Weights of a small GPT-style language model, trained from scratch on English Wikipedia: 8 layers, vocabulary 16384.
MLP neurons of a small language model. Each row is named by its layer, matrix (gate and up: input weights) and neuron, and shows model dimensions 352-447. Each number is 128 + 24 x the weight over its row's rms, rounded and kept within 0 to 255. Numbers have three digits each. A neuron's up and down rows have the sign that makes its largest values positive.
Before each neuron's rows, "fires on" lists the tokens most often at its 100 highest values on Wikipedia text that the model never trained on. A number after a token or word is its count.

fires on: "an" 17, "e" 14, "er" 14, "s" 7, "ens" 7
L2.gate631:138137106128131104115154156066123124121086121161133153116099127144102101084106090152165169111123137151097130160144135175131110127103113131148147116154162137125099131123104135115121161128121133172108138144114153090118089120147137157082119170096132135121168111098094132130116133087055181132
L2.up631:117122120132136158125112136113069130119131167154154130144143103155153132135098147147130120155139118115107137122126149169091109162167090109159151141081126149118120138129149113136125130132176101135145146139179117121140131169137112144079151152138150107141111082158144132156154163129104100090

fires on: "the " 83, ")" 7, "also " 5
L2.gate484:128126137157140156128122126153118170118109079121127118131097120133117129157120132134111132129141136147170156114176151123155138092124116130135156124131127125088110125138135109148130159153140109114119106102140149148142130119139141103171149149119090125145110140113125103108109159133147137121
L2.up484:144143153146116125082143114124096208151121081179144106136129089111136145137129167150104092134145149166130124136150178160136148135130119139122159111127132118120104112121120128189161091144121115130165130107129137178155130156121178133122182150102106105123131124132177163152124141145135146114

fires on: "with " 43, "at " 26, ". " 14, "te" 4
L2.gate123:119129128134119102124090165172112104158164114134147113142137116081178111167183122130112158132132152145159141145102125139120118172144120160094155118148113126130125098135132146122106135137088161142147120130155082147158135090158123113131120177144131132193119139130073155105124093159165120152
L2.up123:173182137179130095100130156146123137094154136146076151104135094135167113098139123165110128148114143115128149154110136149128157135127116088139118135189150131114099093172163115132150139151121068103133140117113114179112154134126112137129138121130144133122088226125124116080134088133118076154

fires on: "ia" 29, "ra" 23, "ica" 4, "io" 4, "Italian" 4
L2.gate977:141139146147135137112058150105108128135132115133134156065175121112120116095160146165149139171159128131101128100104138144132062110130105130074130141118124113147179184171103128131139078100140128145132143127125142156170123184107118104115123134142097154131100118094128139112166104125132109154
L2.up977:105160122153167110080096144128164135135109124124118113148133149120106129102125149126101137104134158127134153119107140169132124110143118159110119112118085154140144111133149104119088139154142073152132145159132160177121156189157120120119149135127101137127128120116140075125090064148115134115

fires on: "Al" 24, ". " 21, "em" 15, "Em" 6, "hel" 5
L2.gate538:072083136126120139094131146105089125086157104123104110148083164111156126092139142075096159110061121185096111142123110113118134108098155077122105110127143131128151154123143163127104167089152150127149117116114129162133157142142164129095121163107088135135097148117116119141113087117162186142
L2.up538:111081104175143115099084129142119129122135126102099147108102169120182129152117125113123140070089126167151126173153136096115131107114120118129099081115157158129180140151119137119125099097131146146126061118120123149148123120140148151087125134141112109135101129132132118149139109100161131132

fires on: ". " 93, "\"" 4
L2.gate241:152104164108152133104120163127108146101127132186131133116157129116211106103141184105140137117099153081081138164097171080155096078124108131140055140129117144088139147137133081115116118149144091133087102128105124196157166168119168130134124110145128165129107124127133088171150121130146130184
L2.up241:128110145157122124084108124147104090140095115128128177150091094153107131135091155090110177136151135127188111170114157135134132104153161119106150128151175133098149134135141134177109128142103134109113125077123169134152145121166117151168088137204157129140116147126134082142124172122100092139

fires on: ", " 31, "), " 15, "sl" 12, "/" 6
L2.gate919:114134118090111121133120110153166098106138135138117139116146131152113127103119144126155145116112103121100133098141140123121114128082134136147068114128126071119147126144104143119147116160102130125141140123058150148168136116109079157105137166125102098159126166139171066145144127093117103071
L2.up919:135100110115120090133136147151102100090179170086103077106153111167107187146097163140122125091113136131076119155146132123124137103090119129151096091143119104122097126186167142117126088162137084145124102122144150110137126134165137133145131121105087166120096166101115126128149126134092164143

fires on: "), " 22, ", " 16, ") " 16, "199" 6, "\n" 5
L2.gate973:142150121103124122112133135124127133120147077122140147123147125182138155104098163097141126132153101127098158106106124120105138079093123130148102111096138135104118129139124124089149135156114145088082162129117149111136134089160103121123098129141147139075167121155114131141130160144091130073
L2.up973:130125104125148155135122131117113135136126126126169121143146149182110135112080142107156123118153134143109165096131133092102164109135141075123097102112158181108127134134131160129109137136108098116056139145122092167156136119131109140160096151111162152100111121154125140149105165092145095110

fires on: "that " 30, "the " 19, "any" 8, "." 8, "sur" 5, "ull" 5
L2.gate920:104145145163129114129136111103141145101140079116116141091131105133105152140141084131074114154135165135169116154149168103144130145177134153125134142130134158105096083161155106124130146107139087135089183115146120144169106142101114103141184143146114094091139133133097116151139161151142104113
L2.up920:128127103106125147085146120158109158161182134149139177108094130097146122102079148125113164134141120121111117127154130107142136112098116155126130146117119101168094100134137149134117092161126152116128135136131159145097135126069157094134140104120111121108178123103173142106095108110162079099

fires on: "for " 50, ". " 9, "For " 6, ", " 5, "Som" 5, "(" 5
L2.gate947:134147138148144103148122154131155119108110120119158128129114112170130121092115133096158127074127101111098148151084100118145140148054133103134128113115138098123150157137076144107120107130120140159136119127182086153147116088139151138106102097133123118161079117111103123107140170119149076116
L2.up947:119151159184135118154134090153159128106083102174120134133106164142067165095163129099141138139084085113163108110094131106130117112160127101121138126099112129149158098104090122071153068138143131100141088125125118111136117119104156080145092157096109173117118110163146096133148188149135111135

fires on: "of " 20, "named " 10, "asc" 6, "hon" 6, "-" 6, "W" 5
L2.gate359:105177135124149150122110128186109119097104109137134142145161139090135140089129089071092157119133182159164132140113147122120164148131097119141104120094106118130115147107136130148132179150125102133158136180137095140128202157181130160128152143138179109155158185160147115110120140122121110152
L2.up359:102091124115141104135118143143108141099133152145084141151120145083141148132087102097171094112100125187105104163126196132117137119118089127134154147131078089118131100120135135166114125156160120140107094145184144140109189142098127117148176094146134078137106082078091108121091122132128109137

fires on: "for " 68, "For " 28
L2.gate988:138111140117116119184131122137134111107102102147153111117157162153139126113114144128146124177115103105156102107067118118067136113113101096138122104169121087145148103094114112117153157146108122124149144137132129142135113135110128121124126129081160132155090115153072129143136165158169139121
L2.up988:164122134115125082144149115144135129101131121138154147122165139167105121128104123114134111162117134091134105111079110135106107115110159108132134121121157116122134087119122114126139104113119121186116133127107117131107100121141156105138120153090152127153108146148101134119117140161164133122